python train.py --n_layer=26 --d_model=192 --n_head=6 --n_kv_head=6 --head_dim=32 --d_mlp=512 --vocab_size=537 --activation="swiglu" --norm="rmsnorm" --norm_place="pre" --norm_eps=1e-05 --positions="rope" --rope_base=10000.0 --rope_fraction=1.0 --qk_norm=false --attn_scale=0.177 --bias="qkv" --tie_embeddings=false --parallel_block=false --init="normal" --init_std_qkv=0.0472 --init_std_o=0.0472 --init_std_up=0.0472 --init_std_down=0.0 --optimizer="muon" --lr=0.0113 --lr_mult_o=2.0 --beta1=0.95 --lr_head=0.00694 --grad_clip=0.5 --warmup_steps=200 --schedule="wsd" --decay_fraction=0.86 --decay_shape="linear" --final_lr_fraction=0.05 --batch_tokens=32768 --seq_len=512 --doc_mask=false --train_tokens=223800000 --steps=6830 --dataset="wikipedia_en"
MLP neurons of a small language model. Each row is named by its layer, matrix (down: output weights) and neuron, and shows model dimensions 0-191. Each number is 500 + 25 x the weight over its row's rms, rounded and kept within 0 to 999. Numbers have three digits each. A neuron's up and down rows have the sign that makes its largest values positive.
After each neuron's rows, "fires before" lists the tokens most often just after its 100 highest values on Wikipedia text that the model never trained on.

L13.down62:538541490490506482522479513475504522538455496499497491482486491472496485501499452503518443494486512526518489506526458471485484511503513495553530481500501503515474505500482479488520473500501468502510437536484505507512486512501473507492490502525502480498514545500471501471486521486480495537505492446568545526488527494523501501493481469508440523472485520553521508473508496463449491502485528495482521446466517516468488499541535502515508471462536493522488472559476473556502480513493505492496475543472536481490516505535442520537511538498503507459495489525452511481517482529457531521
fires before: "t", "e ", "t ", "er", "es ", " "

L17.down474:494492485480496482551491511494486515509503499522503536513537475505522489489435500491533504510523521452458461485528529468518519455475515532525501466519516503503468497444479497494485491474546497546465477519524474484469500522533493486498481506506536497488507531442508499495463510540480497489514552515596516492499509459483490502458524492550421516500489466538470511485518508517531506494472536480488484477452500517493524485497494484472498497506487515549495516473477491495477496512479526467501503498489511501502494497514524497527445505503481502482510514522472483473485527535499528432
fires before: "i", "t", "ip", "ed", " ", "le "

L9.down177:464544495508508527536495522508487500500520498478557531512486510483527486501484522486523496502495528522486502575516501500493488516505502542489506496481478479455522509529497486481515505487477486454521511475465507517500520530471507513497534491536483442485530510509467493456491521557482508527500473498473497507462488451546483550512490517508510473496513463450469468452556511480474494483544507479512541484465458551514470540482479533464545494521508489525557500479492536502497484500515508544468451509507487485500500484491538507546495503481487500503496485496518522475487536524469463487
fires before: "d", "g", "x", "tion ", "m"

L3.down141:539540482533425512518453473476493488512461506465525469491521535517477546517479460536508482482495534502479485513506446472460510541471525533531486463470487522533512553479487505490501542536467469514545536541525501469510506477480513513498503532520499486506511512476503531485492467502543500494485498504568491490491525522516497496518492484519503514504489487462519550478488495532506464534510476473522487534523465484524492482499485447529465462537495504519529487507495480531526461503525503509473506529466495467515506515506465506521499490536515477497496525536501498475503491503432504498
fires before: "ers", "e ", "er ", "er", "en "

L18.down291:506518450460485502486467485454510512500497484548484508525491473559516460495458505512470477469530519441462498533490521483459516509530508495507440482507483501519495517504458489479511496505507501511458489502508513527532514486516486471504528478501456506476454448503484513510524486476547528460508507480525492526513518515554520503509484477500527495514493484484519492539457511520530496485475503510506542473520493479519464477512514567552462452523497462513499483457485511495510498522482531525511491509492521530466517526543517490532474517538449532499470492552479501472522494500494478490
fires before: "er", "em", "e", "ers", "i", "er "

L8.down465:490515510550518496543520516502534495497483441483493513514507505512511499482519498512533481485519500527500523490466513478484504467480514561497490504493473514516491507524518513478475543469475506476512557513501550493495500509514511517557564462475501504505507453510483477481532495522501499517503504457536490548500478477505463569516498496488567499534509485454488475467505506467449472496530470464512484496484529512514486497527468480482520511508479492490503500530521477489517501515505446520525471498503469507498515501446514573503544460509526502542527501495456481491517535538477477484
fires before: "g", "d", "x", "m", "st", "it"

L4.down423:485499478496538487524484457534535509522450493447519503487483517502525509475447491502509499521493475537536488532481473498491468467515493499514472508563533491475523486515480537514517493452493470494454541500513539485512532510495489461474500456524466495493527476512491481507496478506492500505537509512481505514515456481498515487501491495499514487535563530447520497478452507497536519546480511501474538477491490502505467456497487529472512513525507539473473506508548518544490510469502477484510517501531515488549533492492490476527504516474478475500502495484493417510550483465441513499
fires before: "ear", "ou", "or", "al", "u"

L13.down262:520486500469484498454487506489554542502503500517492496484511515477491487504523477469537436455508515499488507505486503492542507526538519461485535520518510513461505490501535467449514511480500494477519500493453491496514516514507565545511545486473528513520494489513408514497550506492520523541495507500464528479520479522524508464451535462515500468460459490492498537514504521498502506487516487488507538504520509490495459541512532534451483461483488479471507533493544464479505465494489513508471496480527494506534440519508481512495472509532494491506515528457527498490510535486467495492
fires before: "i", ", ", "ian ", ". ", "y ", ": "

L21.down380:491493497471536497497475557504513510484487493582510474506495534430494504498509495481479512500504524483525536481520511527500521520479507493485510456539496494494478501475524453492541535503514519482497501504525515545516468474476531464528530487449483468529518483472456508517511497465532508463500459519522503534508474510474498477520510499495494515508503458515497498486523500494533534499465501501538468537500517513461454497506577547445476505530523488492491494463527490501483531511525441523491540467531518508502493516518465495541484518511521461496486507510492552477499482539498529492
fires before: "s ", "an ", " ", "r", "or ", "or"

L22.down317:520517460524510514483525546489479508530490470517529503477493473499532501495531510475456440505514515534486442464559477541492498507469498492526517500505479480467461483526501481533518502508572457543478447475518548490466532483491506457513528514489505472505486519507464515523511489468511493543515526481512477486527480547465502523556495508464508474524473462494511500538495499491503508471486495494518483499500484495471475502551528439476476489529507441464510507467528480474496499480482458517492489490500478527489526500500501517496493517494510493478499527468524501503499496537449529477
fires before: "t ", "8", "9", "or", "s ", "ed "

L3.down48:520504504522513493507475476579526515503475490416495512463491458481526519502442515507536500525493533479509504525461489533504515486570527504499492472494543549531503509523468511505495485503484474482484543493546493520522505510495479492480522502494499512509508485505502507520497505492497509494514489498464473520522547468505523479455514523484521461507496457454490519516498508505512508477484525464519530465557530491523508495501489478475502526519521519489478497485586478557478502495522501494487498504515523500508485479503503459553505520495532480519458504514463463465493451459499463486
fires before: "ear", "ou", "or", "al", "u"

L15.down490:502496460511524505494507515473503500492503522490485505439512491480479499501477485508498516446482539532475499431448529482487495488486535475525515457508510518490525480464451509496449515507525479472514480530473533480505517466484523478475477494494535513475508500514486521514514444478517468470504491485536470475530503519470550472464478562537497510507516579514493492501535503553492479519476445497511507518500466532496500522520515539520510497548479489495466528483482492481525498484535502508481498498503523496511502548513495489523524511467527462516474458491540501470468478523494501449
fires before: "a ", "the ", "an ", "w", "man", "C"

L20.down487:506493467504518527487496508515526514485534474522524476545513521468526507498502491553486488470519491551451519505506470485474517515475457514461469458481514461498475543460486476463520479489478519520477543512519562474494485505476484444516490539488541495495524491523514477513462552486520496480517515521501500475451533509556532511509532508433506513491513486495493501472465504497515508499504498493488485551497495504480511558534492541506492511481525466518549535493534506478503529495502513527446491509466504540463513506506530492513493511464513503536461477512532511503467477539495497484
fires before: "e ", "ing ", "p", "m"

L2.down6:471489522512478498492507492504522511478524487512518536510557485475458513505471483551529484517542499474551467469473516510502544534523482518480501524461504563488512527509492521483494492515512492543473522514501489546489509486504551546520515522470514474500498537505507551468530482464510504543496504561494551491489476473474473520535549525492542514514450504525510522511561479534480516498536478495530444484476512489496504541482509496505504539510490465486515479487495460493523481511490477495489500481493533492522491525490491491478519512499466454499512531523436507499487453509487506520
fires before: " ", "b", "p", "m", "ent", "ber "

L12.down352:504502491504522541513493508483519502457493511546465485492512493512475534500495454487526538473523479567508473512460510478492491508478500502514453528511479492484498510483492543504534511486457482498532517480501530513477465503503461462494500496508507510480475484498521511510464501467504546478496500452530495479493526526532486440451513500509453509483534509453494488531495486502515510490501481540454526477504505483491457492496541458507449458513481522458511440503548500521522465494494483504543471538478506511467525536489511525483466471550541521466507517517467494458478475475505509486
fires before: ", ", ". ", "\n", ".", ": "

L2.down485:526505486474480526471493475452483528537472486496491464499514475504462472490487533527493479548505494496529461457471494532478491513558527493513527478489471482519500480510499490492524538511494467446522539500526524535528512507487494456510542524481493497537503480515492495512473521510553498535500497512497476513469491482519515481516522495441485454480487501478463503515488483537525458537526527465486485515509457478496507499511510509504446497522510478469531499510463505493531478521498512467497451539497553523512517525498449523469497505519515545492538479469424525517508485539505513484
fires before: "ord", "or", "t", "ed", "og"

L4.down143:510482518498510513501507495462492490524526523460501513485470469500530516472494511550474491511532534516520489497494495527491476504501490473519486509541529509551572500510482470491490487479488507467514498502513497486548517546493501455469508465430482516543527524514553538542498496542533549519525526442513521508474531456498503513496546530474468510473509498496492518497483490534529497488525485520490539503508483491481494557520507520491504516529517504472497498500474502496534488514497492487492484517517512535480524540497511549470494456479527526506564485495489466488502501544445560502
fires before: "t", "or", "ord", "ed", "ted "

L3.down234:462438528491473480456495539492550514464465475510490505517456476502513537476494499503486551489441483481523499514512521490519511523461507503508440505498504496529492488499533509512506524475544513510519528501495479543478534505510474464541479462512443482502512497463538483505512473501577509494448483466512483518529532502489517490527466489539504464502552478502490460507497486507522482522529467527454514496521481520503494497478503508480505517491496483473532479511534526494497535496495474512520500481469447492536466516512486495490495510482522523528513536464535529500492477534555502513
fires before: " ", "por", "p", "er", "re"

L18.down418:460457482507558515496453470483482538508499453512516468538544523525493499468463480499514489516510491477488499497491475478483479541562511528516498520524496518515456518515545488479509466454534458470448530498486480550481516485502487491491505466485491471490506468517533486516497450499522542523482502485530502543524483477506511490554521498481492486515501483492475486521494528514486490477508540519502506487502490499504480530486521515488497488449515555458472472517509486472504517525499535525515475533523556488500503459498462525465515572520525500506506526527450495506514488511500486536
fires before: "er", "ly ", "r", "i"

L4.down334:473462518513480506443520480445511467475452477486485489518497487463485524457503524500481573471469505492518481512471495501499482522499518440508443470497505503551467515514508531488543529496501490482508557496505471543501505486473500493515539492519478499506496516451491500495491504478547483507505508475503530526467542512511512481502505506498517437469536473497521508502526475512505484542526471540473504479549472513510502520543512502511529490509503487493544469521550495480508528501542496499513492505464473491497500483448458502536459479539546496528505491502447511489512518516520499487
fires before: " ", "por", "p", "er", "re"

L3.down344:522495478491517489505536483471494546474472508511504459492503475499474501472487503551505488538504519527545474502471474540477515505513481498520483488519508464529539501493503465494531499475523486493555515490493508494543501540499464455539517490461497515546495452495569504526498507537523497525494493508520488505465503483488507493480511480472491492484530543530496535541506520511507458486549495481516484525515452507465490508487483538496502472538514459511483519514418499501539493523486497508494489543507535522490515506476495522511478497525521537510548483495464478483509486564445553501
fires before: "e", "or", "ord", "og", "t", "ed"

L22.down125:503520513494505490501497526504541550525457519441516497504516499502509529536522472497528520503506522463492512533480499459468454486468536498526525478491469512509518467530540493460493503546498494499503483535501472475539482501524454505477525497527495489493492464510508498499495493491522490545501455481429467488483504521533483507513515495528498529496504505507444518461522521472520519464498483496450486543483478535527492486516479548515522530598536509560510513498499496539484522470493516501457494523501521496503487521505459501512535535505503484501505507499477533487444487485471489485
fires before: "ec", "c", "z", "ay ", "al "

L2.down395:517539503503460513505498538511492468523526481524508525534475540475511516519555501501513482538473517506486457527518490503484502544518537498526504498489512529548572495508500508490464504546486521514465477506505516498487553512491488503511480507474472544496513516498483484463506522509501509499479515518530522497468475507475466456493538481531526503507507519490540541520487486471520465515537476540523506481531521496524504500535511531517479436522530501526485486499553481513560487499480533470441482477498596521531482504521510531504489508518485508505502519517465497470489479486476491476
fires before: "ld ", "er ", "ation ", "ed ", "ation", "er"

L16.down267:485493504530504479479475501435506475506483477534526495508506487537490502520507491504470527539505539486464513454497503500490491437491495507557484501506510513484517538501511528488479566514461487495491503452531469522520510505472455490505471502520525528472503498507476496502502470502472502466474503502466500488525478488465515520530537467506492490499495547514457470496504512492518490534457480520483481499496473548518471535484541471445499474501509494473473524511519504485499544498524528469479476543454526517490522490523531529459542470504464474467485464491575530476487458472512496490
fires before: "ud", "er", "w", "t ", "l", "c"

L11.down299:494469484536526512500473474474502502514509481480486507505500507508501530483521488494507520542493530502510479453455534490491493443459536493500519475538570474519486492453490548493473540529497489468548470480509520520504502481481480464519492482482480501521525536500503506462516454494549481463504488522510505491504484522498506464488542481500456534510533542464504511536571487509518482556516461544512484506538511546517470522536501528514509508501500514525531500503493498502539546501493472512522498481493529488510462521514503538509515491476520485499507434503521443487514503521526529477
fires before: "w", " ", "s ", "of ", "a ", "t"

L4.down158:508508511517495467481497508485488473488508492458498484463485496515489470457535525488483442524533531490490487504547463499480499519532483506486511472490511501507474462476523493497533486490425507488492495500503497536492537528491548475510478490522523476494535479498474510504535463481514489502513540466486538516437493513513518451431474502514490472498494483500493502497533509544502496482517473546471488543505468504460495549553525495459485477511487490508522543533543514473504534504515511488542537549519526515507468516487474494481536482484502457501503522493542478522478462509496445497
fires before: "'", "y ", "is", "y", "i", "ia "

L2.down61:504538459479445470496462522515498521518537495445537527491481482536518557507536467485502529514494524474486462514493518500510461486499512492506500497472495508509523481481553564467486486485496518512528508533490496502500500483495493484498445480508477463529517461508514501491491543500500442513500486515513538517482489490500489539527464489508486477480479504534487432544497494531540478528508532520503497487498492490474486553453476538448514472477481486524512466514482500457483537536511500513567497510513532512529499526464527512508515488461520515470528498498537487467484512531508509481
fires before: "e ", "al", "ar", "ir", "ad", "are "

L3.down429:502496503456509493525483469457455560518463488495478508503495508501467494481527532509505494548528516532538456446490499503470507514547507526526504482506446491517517478521496513479555505508520485500559515508505526541533532544484472472528526497467511509504515472501483483516497494519540511540469498517510500477466490495514513494508524497432511491478475509506485494509511508515516450530507507489510494519516452515459506464490459538510463498556525467498517539507446510495538492508491517477486451489476495513509502511528484535486515492524529540497554465466465547512490478513493520491
fires before: "t", "or", "ord", "og", "e", "ed"

L2.down236:469515497473445506499490497519525562563503506492510547501486454508484527529507473475515541512504513491470483498492540498509469531492510482489534467500520491498450469465560527503480508485538518499511539531529478513502499492530527521471422472537506451519489467490541478472499511495475448477481512499472554516468500494492474537533455499483511500489465479481506492498490476522501495521521531485520475478513479516499507547508489516467475454521464498501532491527468485499450520523468511482498507519497494502524489496461486476478537520458488512500519523497537515527510530525513465474
fires before: "e ", "ar", "ir", "ad", "al", "are "

L9.down386:505501477475491492512520407489520483508460511519511530478482498522492516522489470488506501502544462518509522517521496517474523513450490524468457473497490524524465513530480507427522495485518509483474498519519523475479518503493516489514526487453458544505535473458514473489522537482497465507522486520490502516469503500502510469504489481479491506506520491508517473487464482485471540519537520486523485515458503461476499503497478498528489489464519503501490496542504492553501456497498510524526486490511508467439611508498481505505469509511536471510558528519509532482533479488471513494
fires before: "0", "6", "1", ") ", "4", "5"

L22.down51:550468496517524493510525540499507505510498521486500493538480507508490490508493494482501511488521497527484483485514467482484574515497463484476486499523490455485480471531476472506505486543504520500492511519489494481545462503518563486556477494500505475477499507504525503519474525497528518506479486515432511508492485526499503501525469519463510490507479458528491541517470523502513574518476473508457465537502469528523470515547528487521492492443457519508539529473514439484475449515457474516473480464495493525507523494505525492506466497493480507530429492467515522536488495488484478521
fires before: "l", "in", "age ", "el", "ag"

L8.down96:496477499509540500542492471478541460525497478502490495495473464489495525497478492536517463497513501478485524542474497518468476543507525536497513502517520507516543461496479538510469511519494486484521512501507477512485503481505491515549502559505463486533520510510491507475527466446507503488522503543512527529450427522475509445555530498505529522502501506525480495530571480495500501484542487512493515482509501499483494528530503451467516499535535474488488515500465446527495483514476520531484476451501461458539493520462496497516506546485508511496504440497473532516478494501471516496
fires before: " ", "ber ", "b", "ic", "ic "

L13.down106:549436512513516530425458496484482561438467514536529476498548527491492500562482473480534484459471494527534485497490536521521534505453504517510523492470506523519494527505510477487478507534526499520541486520494492517530500527508539490507512508494497500499445539522461511487486457472493507550507471491480537524492498492535537491502526493499478549526478505514489540528496515512513469537535555505463528522510523441491508483511506489473507476487518481527525505514499472517499524520479495517466514516503481511438476488511481491445517499484490498485506496501505496494506516489502493506
fires before: "ary ", "| ", "h ", ", ", "ian ", "("

L4.down175:506493503481507462528503508497500487504498499436508517502508539520488533490510502465479477521459509454457488526466494475524491509503490520520520472519530550482450477456467519456489491488491512459509527548502475500510520478520521531534489536508424479504530485496477487479529522516518503489524485515486468485463481538468502502519483494483510518478497505483521496480552472516503498545521494508498518485493471512541521468529489510501493479514516509475537481513438491496488494516472508476488514512495522515514519513458565528539526504518520467518502417535465507527545514496510488566
fires before: "ic ", "ic", "ti", "e", "t ", "in"

L10.down447:455491502461469510507489480464506470458487484467511521517500481515514479508471481519468489509509497505468481494521535497475526478445488494518494480505519528522474507511518542481514475489520540504520465507502523485475494531461479474474492488470567520522546477473520488507528510426537485481492528523484517527490476453513494544484448520511533547490525528500486499490488507502512507525540473456526547483478549463491523516482465487516507478487485518510489472499505503529490491516509540521541522487526514496509542485485497527502507496517490469510574498531499525501581494509491490549
fires before: "6", "0", "1", "8", "4", ") "

L3.down322:518462501516532523499475509515492512501498506550501507510464470483458485474508506442486536504512508524490511475496512532536453497509496502491510505449537537528519482483520493505496493550528465463468472527512495492503505496488504470510494494486508466483478486473512521460502504443524524521464501456515529523503496458495515492508498494473487552547464488484518491477578526494523482514520486538471492526488456507463506533458481530484531505510434508509546497499458521509509514515464517530497451495478516537500488564479525495499537493550501486509519503510513453472458483495480486502
fires before: "e ", "d", "n", "ti", "g", "ch"

L3.down438:511529493484525502489483469494501476502510519516509516481461512477464523511537509475505472483508504490513443488494565494475501483495499548494500512480535506457433544463507529455530505515456503547488537494487498490516512464526536482547499461513492503499445508502472490464484498480471474492522505519549504518521542485509500505539553456497455504525542515456523485504447513506503435471522501469495526481514458556527503478503490497510524498492483512504516495480506451521481494478481530496506476515502482490540478539483497490463477518510498482512531512455521465514494487476507484536
fires before: "e ", "i", "ation ", "an", "ul", "e"

L11.down111:484530522536541500492534563526488523499501478468521531535515528479469536486498459518528481509499478475494489506545496494483517496510491484483500501512477501519543500459464466453536484491469512493491490475498475485494497519446478525484526485497519486513459503515510490543474491499487518480529482502539466462462488463518500514493518499497481486518527486508502517470484514483481518479495473501485482481533537504502555498532536472497449534461464517498465499520523518558492500531475464531444491441499525472500463529509461491488489540469528532466466522504515542505534497540529514467
fires before: "t", "t ", "ted ", "ary ", "m"

L4.down302:470499529504445500493498512469523506474497494542497480510492483500506541496507484507515531452458473483518506467502498470495430505511511508484463508510508515542473521493522541495528493513520484500472501480532468526510533480474462473512543461499483488503445526443560499496528509565546480468480495503526547510517531538509507514532489526500489501531505482524516500504508499498469481509501482547468508504524472518466491475525494457498513495455536463506518472467543487471474530480512495512522484515466470486457485502466564525517532538501497494510518529526527507507492485466510524525
fires before: " ", "por", "p", "er", "re"

L11.down30:501519450497511487509528506561469502515494501451483525529509525474525549496536499469462483517520509505473521489543450492512453476452473524504503511483520478498520538501510488515513477516494485506515537506467534521546520549491480489522519486504518506454510477475499515489537488487506469434499520549470490512487519492472472457536476500504542497522517507515510470536513479517485515508497470529511472490530494514529444519513472491518509523536506520497494476518497485484509490498449543514510505472529435478468472522443513512521526514448520477476489512499514463542542504479495491507
fires before: "er", "al ", "al", "uc", "ic", "b"

L4.down248:462523510507472485499506497510516506557498505492492535451456541503466544561529495468504488527476486472524504502471464484501513508505490460464511497517492486520443451493549495508456484499491494513507531517522480521564473475496518499496463488524467501529530440494492504482492518442459479494519508502523512528456490482502502482529433523497467495507534497495497464455502470503552504500530468460521502504511498517486503548475491516475507426532458484495481485495501523480496473529487473499532507497507469512502515505474511497527509516477519481474483513483521496534509532520475475471
fires before: "ar", "al", "e", "e ", "ir", "ent"

L10.down16:522508504491484529511495495513497492491574514512492484527531513559518435510501508515521502461511504545529485493446498514492493524487503500455489482533508484493459505487541437523493507468542481527554504490541507488516502533510518464488507531547519490522511534493505489495501532448483511512553511510530479490459523486500501497467480495521464511505480491484513488456515497450518543527460496510505489534492505511466491530514502488522515506462490495493490502472529509498480504477485497560495490491486477530516551569555486494508514465451493509517508486524521468540504529530478530519
fires before: "e ", "en ", "ing ", "es "

L3.down76:519493497468483488502491465509500513507466479426505504467492460527510517555477507538514509505547523461572507511415513480516537508505507538503494500504546536535554532516495493520518497523521494512513496542510481504512520538534520530496509505539483511495503518514498537511518474479501516506502478541469489512535486480469500507487480477468503513464523460497519517482478482508527487524465505491498479423491529475526535502473486510502493489528488524489489495507560460504472506471493461488499544484545538495523523501519492491497476558493494503503484532482462484501543494480519481521
fires before: "ear", "ou", "or", "al", "u"

L7.down364:520548522495501446511529463505505487505521532464499491501464503507454461540487473518471500522489464519470512493480512514511495519498531495508523490509499521507565507482491527472433488503506519484485525490517470481556487538507462474556495534492494512477490492503476495456506493467547505520540500507523519518445465522494546509510449487480525522501510553516494486501573469483505502472510528514495497496537476454519490507483522561477507463548524492542497508515490502480494509521466525478479513511496524504493476485499507532497522507507475489506447489527466516480514454459501469496
fires before: "ic ", "ou", "ic", "a", "b", "ap"

L4.down379:528531500448503480498471488507513477524467467497466496509490512528506473526581494495509480504529486498506477483483533518471519535486510541559495514479531533450529528467490485498503497512514485522442512502510484491521529508505503529479472487505467494503463509538526474453515467473518491483529542509532510524538514499492482492555534465549517537490500533439514509483505509509484453508516490477480538474502503553500512505487471490508523467486493506495463474521537458538491501482483531490482529454500527520559502523510521506494493519511497489522502495456522460491507453485533479491
fires before: "e ", "i", "ation", "ation ", "an", "ul"

L21.down78:511507497532490519557472509524514487475559482488470469515452522459477483525478491508504490502560497559486429481468506527509486475479526483500508499506485507508467479481483482507494500496487521526540493511493481524519515498526544456550501506502477503449530489482496547474506496530486536527470495481501486525477462514532469504526536522495479460518472495479500480506500497461551484531502517501504501567570489546515465519537493470494498467494477506502520492506490468510500484497465493479507479497486454475514504514530450457518457525531510470502515499484477465509487517513483499466
fires before: "el", "it"

L2.down231:487445527488471540470485521452557493475469477496486459537503469511479519472469520481500516515484521502521528531488505518479500499439515464507493477484503545538484490464518495509493531479510470501511489546528540503483495483495464478516477498508496560475496460463520505511523489480552504514517506433539527547529506523492507505506499502496523417470548485475515505503475491495531499504541463516483507504542488523535490508521501488489517451484512506522526484476536475517521538513553469520514503525455493480502494508475484534517513505490528519536497479497479527508485487469517512480
fires before: " ", "por", "er", "p", "re"

L17.down81:514516494485492503519481513480450494510510475544496529500515474463458510503502523470541561493509520509524495532469477517508436505466505525523478500505516437449501503494490518524516494488489456505531498477492485497473463506504502531479479459499484492546515477478464499498501535517500524463529487486544486516546495507486451509503518476456510517503500517498476468485511494524519503477513534498519502501474485507475517504495555543504502528487477531504498523474486515479450523470474542493519504475521515529518490515482541478523495469532537518511513512552504506523549466483531564421
fires before: "ed ", "en ", "g", "ow"

L3.down467:460434512512451540471493498449564511474475511478475488520503474476471534494491522501505558502463483515526506530490502501501502518474505446514471482492509560540458493475525516497530526498526474507495526509507488528497519497504494479525513496503494497500518488457533510496530492514543505494474505440529550525503506523467517497561521510490484423453536464505523507494514468520513514495528477507475502504524486512505493499537476478493520476496513507488516504503543482494540548500528485516515511515434425496505488518481466496511480536505514506541503480509495520487511489505521517497
fires before: " ", "p", "por", "er", "re"

L17.down135:514504525460459521502505503499492508505503549509518492536515528497501521521498489550524457468477530532478495492476483520498504519545473520505518506482535504490487486494535509494517479495545508504517510490551581512492476461522488506488511517512559576499493502496451485493511520515534517509539506495477518491485492458482521567474503509511536494538502477491500473488486465458473444530528464518469498525502516532450510493528478521542525487509495521480503512526506490486534475527498514487515475476468530477522521496507517510514492512460506529498549464497574494522513526468489522529
fires before: "p", "m", "ing ", "es ", "e "

L22.down246:512478544443497519456502483510502503532545509524474531503529521505509492466493482550519495520472496531489520506502502513488515528504524479499526470495483475506470511444535520498532510516529524527496480521532511498510474458504492525542497471543501521506498514488508511467507457504509517484531458504493487537518531498514483496475521490513525475532498557507536496458489514466469512483474514525528484511493499523481513553483520479536492491514490479484456510469485510455435528459492496519493509488521498507468478502501525509577436536484463529487547449485480476505537549513495515508
fires before: "e ", "ed ", "es "

L2.down229:469513520503505535522515523399477527503502465451478507465478495522495485525450486536448498535534518489446480498462530484474518506504528508471507499494488505552569533472474463480564510489491453537512501517480488491489505507499491486532494488492458478486495484483537498526513507514512506500489474475488507535502514481519494512521510500515528533519506495466523512509510515508502510501500519475488479454535516536495498545486497503491498445523511502492512516510516512481498455520489449486469477535520522536457514494523524526543511545514517515529542480509458511514519478498470542512
fires before: "t ", "il", "t", "ed", "ted ", "tion "

L19.down14:507504512481488481509520496481488505482503553442518502514481519515490459506507508507474488495526536500479487471550523524541509509476527502543482502474524437496491484528468478542493494500494535536508504473503515497499527512488504494515494508498463472498515575521490477495509493517520474490498513519517519510512499580456539453528511495550529472499529448481499512488509481493480476510521477538530527514524491522502471479537440486520489497537511499483504508511524502543480519487413513478542493505513449536542520511491504499497509503479512469555497506501452510482547500514479520520
fires before: "s ", "re", " ", "ch "

L14.down163:532492482509459503491505549448510487464480533545510466516498494455485516537505533500475486533495508525484515466506474534521530473508524507498463495498499486509506510505480511494485522494515464523497542537481475472545505518540543520461506480515521460486512473477506522506516518481499501461474505493534516509508484524518500504512477490498503504579485509449484462474524508481521457490529560513479465483531483517462463506492501524482530474467510494424552510491523493501496522532452515538498483528483507542501516479434513526523506481512463503494531517527531493462476506495504474511
fires before: "d", "iv", "ti", "it", "ic", "i"

L21.down236:533538507505498473494474493475527493507541527524574488460531519472497523538498501566500467496506505467480486455497517526515492496502496544556463502486501493471540535477484526472492480497492518472513523496542548494502484502511482514468525518510520547508483520546504451519516521486499518460534524515482504513485513486469489559498520475509516523470525528495468524501517517515543509510501512469522513520489502511479508490474506546492527463518477488508479444515524478528542529510526473487475487543482512485527540482478507459511480495462477462503491529464518453483516482469484546509
fires before: "e ", "g", "w", "all", "c", "ig"

L21.down214:503523461501502503488503543485485514474451549542529474529522501495479518463476525491496458466514481530550489510511479517502530470499514513504521505501497481504518500474498529559495498513463529503524486458476460492522518524507497496514486513516486544485431497516464472520482511490512461455490483481508509448455545470469510499508501491536496488499551460510487525490497505489464466465480533499485501504551538494520526496545460499482485536537484473505521533511519474538500473531450524536450475512533495478482497491497493526495516500523528499506512454516512516543532476533524523512
fires before: "t", "t ", "ted ", "v"

L17.down463:513522506526516530511496511493439465511509470521474510489512550537504490497510507510483523520521559453519463488460466503513536535426499514485496514473456459533480486503499469507510479477540535471540497449506519502543484512510515505521510476491464497473514504491468487480510549520494477522503509526478492505482507470511437520546504454520485540507494476485482545466511514475477520513476497459522445519492501524470498497553505479519512545457490476499490512487517464469525522484513510496448512528492483526549518504543530492497518495475522504511514486535513488481481485493481525492
fires before: "as", "e ", "ed ", "es ", "or", "x"

L4.down7:517486506470487491504487478536528506501483458467517493454449474516466522524477474519496510504483503502514526501481492479496507517485500525509497495547524547558520513507468507524464481540511475499510532514539492540494486563543523498498508531521476525490508525518525509473520510489539491481492516519462511522537488476487494495478509500437493452525579517477519505501480525499530490525490498524512503487524519492500510489494499537496524474509535537484486493507601491518481500446499464445498523495520490519486521490515482487520452513503507533505471496480463493485531434488528520486
fires before: "ear", "ou", "or", "al", "u"

L20.down206:497535496486471485486490530453492510508522494499497529507492506482494519482501489490517520471474548524516512520512482476504488520507480565488513542499516503478492498502489519483521515437474482488547479493538526519505537507485547515526512521502530468490497490507454500468516475529514490482500473482490436493480455537479522511487510527553535518502517434487504473537510518515471538487547437519511485529563524504504474448473492516509490508499531487526510511521518493534502532516432500458508503488491479488488528524507533521499480514461506458485471483505525518442523526493465487527
fires before: "s ", "re", "og", " ", "d "